config = dict(
    d_model=576,
    norm_place='pre',
    attn_scale=0.125,
    bias='all',
    optimizer='muon',
    lr=0.0102,
    beta1=0.95,
    grad_clip=1.0,
    warmup_steps=200,
    schedule='wsd',
    seq_len=512,
    doc_mask=True,
    train_tokens=873800000,
)
MLP neurons of a small language model. Each row is named by its layer, matrix (up: input weights; down: output weights) and neuron, and shows model dimensions 240-495. Each number is 128 + 32 x the weight over its row's rms, rounded and kept within 0 to 255. Numbers have three digits each.
After each neuron's rows, "fires on" lists the tokens most often at its 100 highest values on Wikipedia text that the model never trained on.

L2.up983:156163164186188090164154174110138147117157197142108133084159167088139088173109098103178132085112147092165154079096200147094162157171100099103066133113117125137139123187109123117116089136203155159146157150132132159111145142114119137123129125166088149085162094151115201109174142163156105144163116125219138088178097101139134173092114092128136164130137194145090145130091144096136197088120116111159110143124130107156130156181120096142102116114125117113157088161177139131107057162124108106190148064185131119157194159072076137151043109124113121112143137161168131105142117069117193110150085108032128113148098119141068153116143129106151130147131093123101105143172097133138196136081183161159140057090124084112129135133106109125123138141158125083168127122106127059133176150150070
L2.down983:103146180134166091119085096159112075131133123160088172108116074097117146098078142147077152136111127061111147152146128102081165127111113141146121103120121123106107068088120119162106116111145132077134152119150074112148143111138138127123127087133149110162149161169112126104107143122117203107103114097139188156105100085139091105161076199135166161107166138135129107148125105210110121139072175139118145102138109111085103101124139123121173157117088094126107072061152065109121115097185095118110069114187180110155154118143109167147199173140134119106094070110151160178117147202115199158121174111159152168110114113124096126108112117172171120146143121125150081165166155092080154153123143152117081134128151080135134145192167100120117135093128145160181088108110165103150153109176128
fires on: " El", " el", " cl", "il", " date", " Cl"

L2.up173:157134151142155120132156160132142134161131094167074108141080046148089145080145132121136131146126157142105126128085121128114141132097120165143165136155172147170159107124162149179134067152104143080078161130173191143118118155147109124103126141139175205055113177103035123131130107126112088119104215135106171136121111147071132156105097124094123185135173123152121095134115120137134153172169073086139122112105097156068158158153074090163126133148139156192153134081148103102137173097125134102106149102083163089127113068100156117115142130145152113144139127076128143133161140168130146062086152150136084127132110156142180092164115113147157151115138129146109079153157175059117144124127134116127177138171148156091127153112108190166144133142129108131137143167115131151144132093076058
L2.down173:109141073123134122114117145075061102127067110158193090117166144161123130110151137107062147145165138141195144085146097133144193149083149153131112119130093141116065141093138113100084140161138141156133111171100128133160138163104156090080115126151129092154183138100224163148176101163156125133083151065090094113114069109174124136131154091147121128063120130077115195120120174088153092112152187128164129148101151163159077164156169166127131162048110160109134119100134210110066149172134148051202160110100093119138163170169129170098166219085085118121121129176102152136127125143080126144184124146130133118137105111143087178099143108067153123066139103149141113157140079141090151145115143187111130096066073109096102108116188140139130168124169152172174106085164110090098067163100117
fires on: " as", " him", "oth", "ut", "ane", "ur"

L5.up844:176164103127078181129144123086071125148118105066112105087118185196147122151158115097113142126080132147135116126128157104153081138164113159075180136127119171090097107156110124117106109151148126116202135107168129156121079159147109106113138066124098144121073142095179202148113133107121123124132176116126103134115092068128151147135119112157069115139124127147082178146150134151131132095112139140057080201098171118111121141159161150147141173083161094116047150112170118187113154142138179117184090169195127108118173164174186188080094148083057164122145148179122124157110162077131101081108196167119110153084104139165150102138111136092160134127147115113110149118107167124144109179163160143149103072087143114137106130126083114106093147086174135161195128195090135130140103162121124
L5.down844:105132138114159102066114126133137144197127186151134205136178155104112159136104129165133188106150095100089136149109110145106068077066140082146150097110093102162117093129104147124146129075151107118060100104151152137146180075151097105105159125123130173090106229193083079126144145139108112114147106143118218115092137136161159133152095122146168146194109119162169112152152084179153121154130152118169187170127103125143077080120117098086099114134134123173132137185142132072192149127180085122104098140161145084128099136092158110168128117114181202169098067113108099081099087094137154144124146105095114137080109154115101159082156107172158111098074087136136149100095082135153114113143122181133105126144185194120115137128199161092144093151122120131118145132130140079196136118144143
fires on: ",", " so", " he", " if", "I"

L3.up410:123157100121128160134164198083107069137144157136068087121134140136149126089137080123148140108085197138156110140122168152178101127184087158154181131199109138152127074069162127122114112193122134119126104076125160075090063135104163131075145124111159130071116160138140151101184150112109100153143201130138087094098132099165080129095175127095128157156123159065089184123018147115129102105144123127170093146135091037110109176107176109141167149137182146116110099137096157115081139091164144129173146134126127201153084106048199059085145117170078173114150084122104133156143161138146112179137128118111116149154085131142115149141134126111153094109145173151183155112117117126143163092183151154160149105123099106058098113137122139115179081128171100128075187134176102130181108158089127
L3.down410:151110204148081081062099152141134171162149073190063132102103150118111154144161170198072103150120166133146096116156154111077159146198119122092127147114100143075159059141124132119138136101114141112115136123151119123098122068136118156145164165114127200114085160096110124171149139187134119123106112122088168151100163091150124091159134163120083116134117121132057145161131185144126120137119123127133107100144086116182087126163137178092159138116126126201118128127136123126165151081120153174145108111133092099150127153167146152111120164167101158147134145112070175086164121117088103153098138140154140163111134128141082110152144114146131162144115145123080097099147079148150132041137102147131092180150101121103146126141137150073142122055190131124164153149107134173092094134104116
fires on: ",", "s", " |", " season", " year", "te"

L5.up703:095134091141124138146149130116106113136200071155102124101141158176117186093127141144153101158121145169121144164143149154163092165120102095115155121110115121100119114127133108137159141117130132089175134112095142113017044094089141118121144112073079132092139106140150095091112149106128140104105170110104084121119118131149203100124139124132088165144161134108087156173139119176118172149141135111180125132097097110105102114106095116061146119100132103113141149110099123133206124174143108112143069078125153214119142123123188200116054145135116145151202094164159161153154191182078085084131101154164073151101114127160100078065172179054164131068174143084127154129132070159132119146110151069141137074071110112152177110151103117179146150123127144202121114156144110110095074165086166
L5.down703:103083092105143073064174132118162159186106146155174146123126092144122125148130111181115142148176107095145119183084148156147166120134176093125098123128149129126107076093126172108121160140138093165142121153139172153210147134145175149127175119120129153116075167163131109118119124161063116132156083138187146155103117098127126187112138184128158107194112100136142108122142101118128094177138128131124117130190112078129134155086161148131157128116130103142160165156153094075134051101111141187131088136163095097141133204127120154119216102139137136188102055095068122071127119036045163102153140137144142132130156163075127132138152118203149178123129130155148103119109134199115115142126140141189117130116164109147123180134101149116147146102090111068133075151150095180110133134164170
fires on: ",", ".", " the"

L2.up469:177162130140128077153111132135137134123152128132143121089117148129137153096168137073114081103128124180145119125175109136114189151148064122133146081098157094162121108104178106134108159173096108118145114164173122138055136147106111164128189177042108122158174147124118148198180072082124125146152149146158144086169102144088158192125145103132144116111127124144147093142161121093133073144120182172149127122114166108163145143101187144150142106105120098061084137154151134106156185122106166137124070101150106122079115141111086100042093047140098135078131169118094094091102126132148080119088112139118205192125084173136135119143172109151160168129102091125118113160145111120110197118128182197135114134063162125141126151101115111112132155134078162158135135115117103129147128165085088
L2.down469:181088078116140156127146083097146109081137129155155161089114090071121168199103112121106133191176103164163125104157088139087112163145117154102165169197115150087194109095106136124100109139131091110105159141145170153082142176147096075136078167080087154147100142095120151146160163108139185158102116149100156159107108091110102141139121124109109104142077109094124108118129129142086135146128146186145151101127103135103122122144146059103168172120186175104167111166223133151127139142203062111068170151144109093122181120122148099141129142097114168113130175117119108156147154118165088150154103110102157124180210138133154065137118122181173170192106121125068067137106125081171180071186143113132085151214193146122112150138115143113166128159148098174133148182096132107144199147121121
fires on: "av", "urb", "ab"

L5.up1710:139095187113125124095080134125114102050137180127126077141126157127095120095089048099122149164124163154148104105132107124163161125085155141046156148167129133181132143124103133065161137101115177122125131092119123153098107044174109136069112172097186161145109072135115125118106155173102086081144113103174132120133119131097140088144137110128125141088143190107116148037128136143141134120141137164164165128142102215090131191107143098150088115153149158074109122134077091125136163151068154138127102082093090124183102103092086128132086121132178081123109095158141108137116116116119153124186127090110161124143099144159127078137104139145171113122114206127193106104150127116171142092132153142095162165099132152117141158127154101161172118172088131158136122120111169077081101052177129
L5.down1710:099102215087058148086107115166125129103170170121139102128085120100172100127146079143115166117184107156166095134094100057090129085185163158090150148124092105120148098083138114134138106082150106111121120136156123165108123104134105136166138184118148087143153123173178110115121180150128102063128162129093145170150156149157173157064152155164172150109111161086086106137077128169141156092126182062106142159092139089117109159172150165178158113125208159134111127110051125133182144132056120120097092094114135176146082169116112140090095153142130151114115142108170076116132125158110139167113050103179095132157064084135119099122096088172129104143161150146130170176144106152117120101175206099112100129082122182165148125132153110191076160113147104100123162106110098106113121107103134
fires on: " c", "oc", " circ", "c", "anc", "ec"

L3.up344:142152123186078080105104131125109087077101115179182144123142179097113113133107113173085125133123133121172059124167135117176135089075079096122201139119211152157223149104119060161147108144089151112098153161087135166167084137134137105050135156159070160109132146118101057122124143095085041149106122132109132172115169080135146093155101178121125094115146154166108156095056155120132106088133132128170138140141157133115138123131089158155087173110112142153047137102208140136122105107180132159130117086088092157101163174122170154078104099114107071149100123124166101163160098130153097196159086082127075163123144136028174074119139151130182183101147154119103156126127037088115089132179109140173126142123100086115185103143149134159128145106110161170125133095146132078119151132134151
L3.down344:114152140153092121127176070200141140143063117104111104149145175145137070085095079158064130157094130095219197164128146107152138192122125082122111101145213148147102141153177092148142121128077116110126149112122160216141147141112116152150084158128152083111067119188122108161097094113164116097166129107111128162150096127124129170130157093152130119190084140105112089095154134131090151107089028143111144138127100140109156110140143168141110127159136105129068032119105124147120102121107093135145138173123138093133178153118146128119191152127167095124149133145121137190146117125161185125148133096149183170096088136141108103146162121140118165059130129093145069151136119127115083120106140079120118089093106140082144192136167131139080160139153047112082145110142138134104107073129178
fires on: " of", "id", "u", "ill", "iss", "err"

L3.up621:134193138087146159127142096135059143117193166197152094129172165147163156128132079144138195110138115176141119118093159111154130153141120187125101114160104129152166130136109207180127137138151137091147105106164134135118122108159141144102132157107141124114116116176106151146104153146139094140135147088125102115118108125185106133160135118160146097162150101156119078142170082145151134090159063128160114150140168104190186130111108084089103171199120109169086160130120136181129178154149067137157143170079139167158150159098095118104064115174134090132104137109143132129106096127123157114089130118107152130095159055105094124112096186142128133079189116146119166128172144103124064087064123072122155178150111156106117152149118109085157142128086137102148090133096139163110147139079087
L3.down621:116123128114134120121112134157144144165058134091159147086132111105096162185170114121088138072195145135078138157133062194149125133180105132138142184115109169110082089144121155125128082117090155159121136082122135105146144163093077138124154081160132051141135106079138124158142119094114142143139116170137128116176095159098096213103116184127140089128124176148040177115061127100053106124075149134144148144139097099123147087114152108124069135106165145086160137172161167107124063136069122114151123071124037071086171140138118165095130108036183101141161175118160083106110169076156130070179146106088094080129131109105094194184117118130170178152089149085114094172165094140129082151172085146127081079132177108122150122085090116182161148165169150148150149126155115081126083143156113
fires on: " (", " the", " that", " not", ".", ","

L2.up934:136099160114122116154116136073084139094161160116089133123147160124068182102140148107118200110116107164173108126156152119131146108136138103092082062139089169160114108108139189104110135178079119156130120048136153065149127113166055106093192145133135143122120048146133154111189184170170111176056103099139102121122152107134133121051108142138101162161115131101144086107101076141097166147117101162180139130151108120081065073084209082175137106148120127133180126082111049218155144154134120150142170121066097153113093112186120159118105126121150074114137113178214131116135184127047118088107108157142146112144163150144113155142137151186079098208148152133120130086116125143086090090115141187092121129115106140100141118114169096122102157155164134112135114148115130125142077136114100
L2.down934:137134201137087109153122138120119178057139049085138161141130115146169149094091099170133067149109107143156153146114129051147135117193150095128081059120067126138096068154113188066134156114084135160139145120147189126189174188113123139102188190136124078154110081103124087167114172164145127156083124145131068122099142116133122159120113082214110153093121124125142133127101125163149070142092127096152134128075150187176140085130121108156097080092165161107143098129117134137123102193097160151092137101100030128103132112056113111120095154121125096174138144129113134072097096131098172136129119139133125121142160145164130138105165112081067110180099067129207178142115156176114124095106182127105156170127120165130116079118089069160171187105100131125125141107151147207105100171051137
fires on: " C", " c", "c"

L5.up732:106154069115109097113096110130176189131079148054116169113122124096134162125116152155105196118098115109134162147111107124149132176096161089189104117121167150140120147117131099116146160114087154140137135168097119118053134128152094126160131143130111123173112105173149137133105177090092102133175148122128129089122133054175101169072156154187088153167079108113195103082090219098060121185153098125050097071171152097153115149129134194131109139120103162108173178165171082152079113086114052089134096136143118132124085157126163142104217178156163112155122082143102181144143113128105152132112086097148082065152138182141116077145106166105147115144151183135130084124139180131174134103158092143115083110129177159126125116082115111168104127126107089170155121140151184090120116128165057
L5.down732:081134104126100091143136169130109123129186153078085162176171115146045123143144045178152155107132145150087131133123079148141172082115099162167118167122149130168120074190165104116145102150091137188080130127175076178173099125112130151179146160132135145076065114178174108147149132136118186152181103086108122123132115138117098109103102163125137113125118137077114116172169155089124046074106112109138130168123162140105096105122153129151171159186138084124136107089101126079148131160113160111102135159117070150109163158167154109127164135150092153105106147120137133120186042014106102081077173122127120185149188144159113130170151071107119117099169174160158101143138092150136124111127186134178160158144172103074191130094141128165147130059174165098135134088151156104147200192169146
fires on: " |", " by", " St", " from", "|", " to"

L3.up770:169119128196071138057112142088146112140092065146114105112148090161130121183127164132085136141206133116140076103112072143109132140166086106132108123113094138096200122136158064135165122102179107112132068140116102121177077139127134074136118141126138148121050147154100167128122137138140154094134116127075148148066138113116125107122108099094141171170139145154190099093078129144147151157105129128147115083123146161167131133115068165146097095125103088173108144145167116186102076125129145180170136155082130167103180072125075121128133164140120145151132176054140104117143140121130178131142154104124150126153125068172101124090110159080149117166089055144124090136168143171117176118109126126156120127151146149110099152196129130103107121066182202108129117135088024054154158139165136
L3.down770:144187169095114107155139138118075133087112153182184179153081169097136185167139167092088136085146104179176173081126130141095115133096123146182095132193157110120154104151073158096049173141128115107187138151128106132116112070117159169196119091103148108081131137152139173149124148190086145128062108168159138050150098124109117097111148107098192139169146152156074140134207124119119154189142158157153118117144136121125114138157185146195109129196148112154142069122111189157154102143079149125128101103068146110107107118131102081094097079095163118146132135110102152157105151147107128149112150095187160147112119098114109148064146095136178189104107132107135135149102098120100191127084128098195128076031087083106079112125166105219060140145056145172079149103123088148134102133081119
fires on: " of", " and", ",", " to"

L5.up1588:159138128106166164161165157140066123088113116166140158165121116134101128122190144087059147157172121145096113136118118139061133114118130122164120142123129137102141170102119092137044156165062112157155132110131139133180184096155154130130055131079090194156101112170072117172142177149109109137166086159173095122155164143104089079082072119107153056124114163095164161209123126114088077152108155201118121139178116094142132179188147121117050143133172084149169177139112123095170086090186138113052131134108117160136109110140131171102098185120173131158110133149102114189171108103124128135097106142189156123097145134201126161133172189112119134121158139135090144094135133112166221172148138097127172135145113141098153103099143095134168182141108150162143176093116152107139088200169068
L5.down1588:156105128144147087090115137120168149180116124124119126109093149146143107097076083154156114121074174148189138117175117135134075132168140206054092126120195063059147116072165104096121115165120193149130157138169133126114139109124160048060141164160118066082177140154129133128154187145108127184100125141146140134115138118110174129143143127161092152104166099120085157098137165107120147150104077137186167109108171115102108107154140149082163194149105085146128167087116099087129197163136128147128111146130163067093112133168151115133115143145183094104119202057156093142127136186076136057119083082112177169136150160162134113130112152128170075175147117163103084104192135173122072155110066148107112144126184086151099155145102115102130176124095120113177104133142091163129164115048137
fires on: " her", "am", " m", " in"

L3.up1125:103128110178132201082129152150086146115085098150088152106127103215146142158135159150088119151138117163134207154090112060152079130134082103115130095131141166133118094138172135144086120121159122100183203062119096153106084106136131184165142100123134115183119095182172120092192141094116146138095153061134129148096119140102159141204127140072166102129202115089123103128104176137102117129144142129125106147142085146146164107146143117205076206101135094117122123113074158142120156155144099168076072129064101173147141101148143106113135127197097140107120115130118159129172191163081136164091119106190115101138104155125165094156115159085166119124115133111136109075135162144166134095090105106139147088086140115135150174135087130094114101093130164141144117088154146113104045206087159
L3.down1125:105143120069045093140080087150160149198131160142128116163106128098125165168159117147166117190101099105144105106150112186093072184155092108087067038114088119162091127192121128129143124142146105097129128160148201182134120180103153156165158110107080061163180146128149131147124044127159132118125185158129137134163121099192088105161165152123172107108107130125164125197148183105153110138123140106109157117144094115099041117070144138046117169125110136118150082097137138087111137074126090109123116119186148111155119147145145156128129114176143196121167115131106119138116135017129128171096147150076120092173115128076178146117131122126138219127175138155112124163131140132141131146087139125119171198147121167135128191146152050173154106127116126081138122133110112097057121069152134
fires on: ",", " which"

L3.up231:148120161092130149204182146091110172148190072158132174165198109033134135161136117191144162141193101131130142136120082124086085150102054116131113022131102151152109130109150153168116094102090101098136104140114165083135092066130157117180107066068085106134129152141091154143116083150141171110101134093121113179114093152177154178141109141156108152153134176111141086140151154112130112131196130135162099082060205119100065060114150077108148124113126139134145141071122125125154085133109055069163157120112179185143090133173140141134155120129116094093129097124143172160175124161141082088198132121171138143116182074115157176097126145091100138041073172130137126136117076114104099130152170098154137130151110117114124074115121079086162181087138087105117150077179135136087080199144145
L3.down231:081084131179184160086120090169161153182177147093092084148073135125121118069171094133131096134107067115085136125190156097134154105140172137133109203108158135151087126130173083151126153102142143145145103061157111134111166109122098131067135139145118104126160107142140151128141149176098135128185117162121144131136138109110118099109135137124152070115117153196159119130118124111125172094103089130155202153113077096095149128167080142133145112127158121131097144107065087176145211136132176169153125108127125129092137126148087102124091165122119109133152129132081103136136141054147118122082218138112129120094182200126102111111118115101203108154110150142120177149168151192144113143135062139112127121162109127145120153090138073166084090140151129113114151146095118160135153119105101
fires on: ",", " in", " at", " on"

L5.up812:100171091157153178170147085086150100136194146146129172152119113101091088149116097146113138149148158113132110126056162103055080147184094133159142125091190180107127151135109155160191092098070097088129171088173181110098167174112080078103163102122108116108079158126134122079123144128157084138117150152084110135092089099167158104138130179158114189160146141165132158110105101157161076136119135120110148182129163154088111084099161122120171109141104094143132149091130105088194085153117147120131105139109168094123118105096091138033152167081180071143036120097086128101068095145097108186133145109081108142105107093142189127196147131150134157117102117097119164112151107083079073082174110198099184122116216075116172165164113078088123084131117122080142090083117115084141068138050131
L5.down812:107168083107138078129082182081154132115187174049123119127178105126146097141133129180136115166140093144096171170111142121169138101143111118144073085081066165129159143168132142124115136134137172176088170137168104135188101121097190115101106122172096161109155092167178140157108146177116112108111109139135125129094134072134155120185181078179103092182156142115133159116114139227161149170115145121120110134122137143132136134147096126164153128201189142129161145128122108120136087136134158137124103138151115097083164121140102128124100126098139179053053094168127125105088164091085113072133161162115088173113140117124177144078122116119123086093098096115121123146134156179123135136142134157102198110091076064095187114103082148111144120172130135102122135083115161115132134122135104
fires on: " T", "it", " t", "ot", "in"

L5.up1003:074139167154171097140153123136118110158167123154153110126131081139140129172103100105129115096129158124093146164167116098110117138137141208112156098121195145140120079132170132154141081133080140169098092155121129098133150106123133189110097120114129116186109060082132175109123112126083087118076098091144123126143100164099100090116166076159131140115143134138070090178108078085170117075115083154197148134198160147096128140120137109130138131180130150162116146067089151114026152170200147122093163163132134226165135141167060149160134142134145133113111147112154136126161160094181136094108142146167192126153110115111100136125114075087124138189139083121124091013153122124103122161107173108118142159174137053056136075186093144185171067157099113118138092132127142097061148144011163
L5.down1003:119157031170143057156098116147114189148119106175221137114134151137097105127153156186153135139117129141141132162144091107130148069119171177163101182114115164066099103107161102084091112096185081183147152109147100098129064180130062095160181113145126118084128124171154152096139096128029141203162085096126105148116164079172137138118109081175065079112174119120109116142144071118140119104103123148065055126210126134150104126107165132171081089165141107164165108181105137139088132077137171113177101115123129096101113150145168135126120124130130137104138153134192125117116077088125062162159105105096116158160155129103123204127150164134106113055174094128109144098147086213103110095079156119118128156177072089218170153153182159136100136119132119097160100177159118125118174136209150
fires on: ",", "),", " a", "\",", " (", "a"

L5.up405:129140153119078075065136078112115142085034168128134111093111037111144173140106068128084156102151107094196127156182141131123167081135149103139107133074118173137182096132139121118156084075122179125141131126072125156094079121100105087133165082099155141146133114139142087144098157131132123125161115104144126111137131163138065145185103149125141117150192124129174169138110157154104100095101166148159146083166132175126140079075084192138128122107081104172106092133121143170069124160133166119112136215087088148114127086156121059128132097147118131111121095136113104092108137158116141179143128111104109152097112065120171123136111128134158137098165160121109116146117109105089130105118151103158171091146127132141120051114151135089097172106158129125131168143109138082120135142121151
L5.down405:149100184150139108142196089129081148113111081123128087198072158115153135145092134107049114152132131131073119133128165059144125113114146098111158151104118065108122095155126088000097183078153182127139207114131082156132136149127111136161140088114180196100072176099111126228092152125143127194078091181091077121077166129075119095128086131088175089113148104140104145139086140116141146168128124133100145095099149084104119117175137132189116115130117127163152141114161142085111118193148101101164099114150165133147135152106146100087163078088142161129131113092140097163147035197116107101150131064170189162155103125119134145181122110095170121115149121109116198099144157164121146114142122130096146089098139144137147142136078139196130083140128114083119121214107154138116096134121164
fires on: ",", ":", "-", " to"

L3.up321:072108116110208145090157126160156112143103155106114126127109144104092106127151109106117154090127130108108179102171149154057151155103167112156158074176091154142159112104088115165151131124087140137105126140109063118105181116208191151076109167156119115125127174155130118113086098125171103150164129152108114075174091098142115105164161131125069089150101098179175117133115192113110081041104154101129115202127106085106125049177084149161068090088120118112109139110122064116104077094118161141151114089164159139144127144127136167180140159171105187074131111144115143140127084096155156168113080152092157145087182157146125065121117163078108092117107121146101126097144124130068134117136068194123117139103180193164152149156165111130154130158172139120105170130187149066136136128158154
L3.down321:082169168180155151123117104149144126079134142048150176127143163056126100196131116152154088106132191095168132147130125151130163114125199124149117097142152113166159121141059127130165183126131113159144126119168132092161143119130126138181147150169092122134109104128156116155041154194116055118171096114050132128149120143137116116127135129149107101073121164144176083159118151146158122149161154106089112134142152101107163118112133075151079121176117092121135074121149100197130082092105164106165100108159159153113086092151186121171136103138171061050142181136093063164153157072142168123135126142140156114163141157225138163153134130089127134056167175100169107163083123144120133181129072110105151089151118107172102141168111107142143148182055112134151107090094110069135132113106139
fires on: " |", " to", " 3", " 1"

L5.up416:135164150059148131121182041138097105100128131144132134154151073145108177152169141170148147150167123114176153136111025130134156185087126086081115122155132093127108146141113135125083165156205165148102168097157119109102152131140061078136146101141097169162123167180084135148116175124127076110163096116156121100153110056133079131113099102098183120127094134108167118117089130089138106060074138114212113131125145121121057171114102073154102157178175152150124131101132149109066091164199158090114113135101170176177112097103082099117118119184147100120056102112152136147095131065121111157174177086113168137097107109107136151066174099114154141129129126113112115174126088087090109093195137170085153156132111111126101123121111142099173114130141165170130143032107162116100112161085147
L5.down416:132104129120068143103083113168103111159113208136157138152117153027166160132097149106109110126134153166115101143133136107101097137085103092125157111160161143131191167136111139089099133115122146131165122091179085096130180180172150171113138103111078093116098117198113099136125132102173097086118103128161136092141130140167079147179154137122126111106112135148128169119158173141162152171124100095058081135188136133090105045103146096143109131092093087214161130154108140131154134099106116130116118179126072071112105104115109139149146134155064118145131155111071165078066103060171120122136115130094102205126088080126123114082110114116166117058182086092176157104131132139176156098077125143141198112073096126189135149145123158139098108108072115170099152113123123125152156154159173
fires on: ",", ";", " known", " also", " (", " so"

L2.up430:092123138167158096130132104123079128115091169095093110184107152160065129099083145115116167090101127076100184176148094128169139135203134143081124184049075127096173099140192100146107180179100138116118127112088191181076106106115160144148164190197116186146054141093164097079141049144108138157085119104146136140165091130098085131151040173154095114096088091148125121171177113106113116108101129090140182165154130180141156135157086148131214151143105141143119102109037152108175148123175200086110155114088146161167079116127140122149113154159109127119195074107093116117142135094131086128121123132131124102101148145092131116091162099081105077126136109166113083143096099098122137160158114143123141106144067142109171062084122102118108132113109135055088099113108149133150116094101144
L2.down430:125163086117123091110174118138171154214107089101115096062087128116078208109146077112152117200132181073086169123172102096105103130118092056142127126064180137130142157138113151127168130135125157141066164120132139124147100185144057168149139127120085084112118118130110106123209084104154100160068074112110145153094129118083079111120109115174121098156125147120134114133108109160163126169153125149119102108167105098150106113162151166154137180132172124114181057142151089099142072142063161127108146134140169107126098148114135107101124113202100117153143191124092070130099121031145101130150141177136140132108137116101126151064139089109115161056107100188119078095104102192096209139156125129168164115127157134142172137141133128155100154090142150104092090101157135210106176117161148
fires on: " a", " American", " an", "\n", "),", " Japanese"

L3.up1002:146080087104130165131131094145096100090120109113098105117229130132160132141125057163102138133114141125135194125149137100137144164166131150089164118135102147135149132141127088079134078149139178142107133138161114107097100127156123063158111094109179158147128138155132138099134129127158147150094148147117116131099142175106168114118172154108089090112161155105114092155114091164240160187073153126198132141170095088105114114128150157113124172138132122119132143199084207155179119152182044132058146128092135162172151073125158113103133118147102128119152118131101165135112152157079088144111118127155154129187103159145116119164153124095179145137152155127092084112109168169120074074147102144100148137079135134123128155096150172165154064078137177170195197129187079156083071130118157
L3.down1002:130119122120062116126119152146111090163165096126136096087104171084136170146149143104108125114150164114105128115155133142182108147152077060112107166144160102111115138088123127082116139084129124154091085113156111142155142105101108112184057131128135121146064165104134103096190090160116145153121126151173167140146172099117173154141091161137102103130098138136095141108105163117128156077172150121107125129124121163128117093119184096138147154120146144068147132116177110115128121170164080167139123147137127133174069144128134118141092127137164117124158145133105110169196168024156177120181167096139056159122131150100130146192104121148103171157098154143123114136147130133137161166122195101084189127140118089086100165139152154108136199134125093091139158181113060102142084103158164
fires on: ",", " year", " after", " later", " 2021"

L3.up1720:079208133112121183118132171082097107116119130130131107097114153126116108114133152146140067135163068142113106053169133180110158103130124130099148130166141091075160149160117081106131134067048114120094150100116154136191099148111125112142138123080131159145096175134124140179154157148139113208144093141144140172134150129166112084090112109172136077131138145123087128079158083114094125101085143133125168078111108150126113124129141152156133140126233084119149113164136133147121167121160070132153104055137134134039086124121114128151165129096164200153123119059117105114133187067113106116168159109091129138139123113139134123163095128121086135166113123087128065128089055133086154174117135109126123100106151161090099153124149114105119145092103181125134151120169127155133193196129126
L3.down1720:153133122105125096086164172107079146114101144174178181101094123090136141136116104123087174103132137131128147108104169120160131121133089123145130126145089113171180158153117110134121169167166103103136116137098066115126172169152106129149120071122113138120087141128152188141088097192089149113111108119061135147121075105115151125117120090115165094166157134157127092057090094140109144067143156160122105102129157117131130161146127126164104094116158120105131126109102124111190066103125098069125129135119088122127126129067166139172123094137161163195133127152086156063159104181096150146188155130123071140142108158164095145147119107191126099098141148139121071039139079087129164113104158132130111136161124152119111118156135123081141118138059186136121083124142138153093138091170090
fires on: ".,", " and", " to", " left", " through"

L5.up649:144078178119132119151039122101118119101138125111111141103187089172084122135091182101098093168100139105131127148132163119183099092112078127086096162112143150129137103072139113093156154108082141155131142112115138114161116192154179082067138148154120140120151098156105084110136134183132140161177085105209137150149103120196078116108192121168124148140111100138104143145133113142112153079114052138177104099108181121052126121122150067138206097147099096140092158105182083141127116181148120106111087101160177133130106131114143129105102181136156133152166200154105138058167101162096159149164110120121156136106136109173136096088109102135101088110098090161124080093167157100188136119111174187093097107105149133114135107105102162139167111107121091143113193104120154157168128120096073
L5.down649:163100129085197115176160167126147081117133133129093108110073106112106177161105179147156141138061157137113114181097143121188110106163161074141120165162088136083122132149124158132142140071110142103102108099164084138142095071145122124221127192171126117140131164140147116082095144079114123119130135116115130144189108104152080119129088179131169093159190153096073171156134132133113146136134133149099176138174090156078153133118127077143111155133097171064139104176210151163172068129128140154126147119139119153113109143133120154158127129088134140125114119119107106104112128159171151123177120125207140152187071068092155183156109096139138070143131140123127133179126105100081112100107180181175101203152111118124098082062107158081174098132088145138081131147123144180104090186070093
fires on: " cl", " Cl", "==", " Pl", "."

L2.up488:172092138152118083169133180114155150082101173153075162122142108136128183167110187126165109143111151066162118136088180124132087074152172146120150103037075107150111099144172135093135078082093135152149154185145170139148177201125115103084117130134171146100137156116180165112112126163155118118171083163143076105174088100156133088174183151182123144150136127104104170166178107089073156120123191103135119182213105147103110188143176060131094132126144076149061161036146075146114153139171137087089114163176155101074123132122184139135083119114148074100083078102145155086105076181067114150072129072070139133126107082089086133171148058127149147120149159107105139130187099154190114101149066133101124177096149106069175144111111150102094086123148157135165089151135133135088147075112125
L2.down488:157133097134165164077098171161153144149154141111130102151110076087116074161104093141129140102107127128151109058139147086112107137107110166092142149102124072154096137113193089108083148079091124123100137133131124151101114150149177183137165189106111117119074162141229139147154069138102081089168144176141132064172139143078103101102089176132142052114103099115131151093138085159089142109178098195081158204172129121076155100162152129142124143155171117173130144115143132194117142105090115046146144089143129094109085122168086097160116110125195146118142131110149172099112081191116119092073111140142161076116143149119159104168099124136132186125101129168142127069137163108151106133099109130150073176111159067118125161109129109144138123114178151110089116112096133079101108089124154
fires on: "ot", "b", "it", "ut", "ab", "B"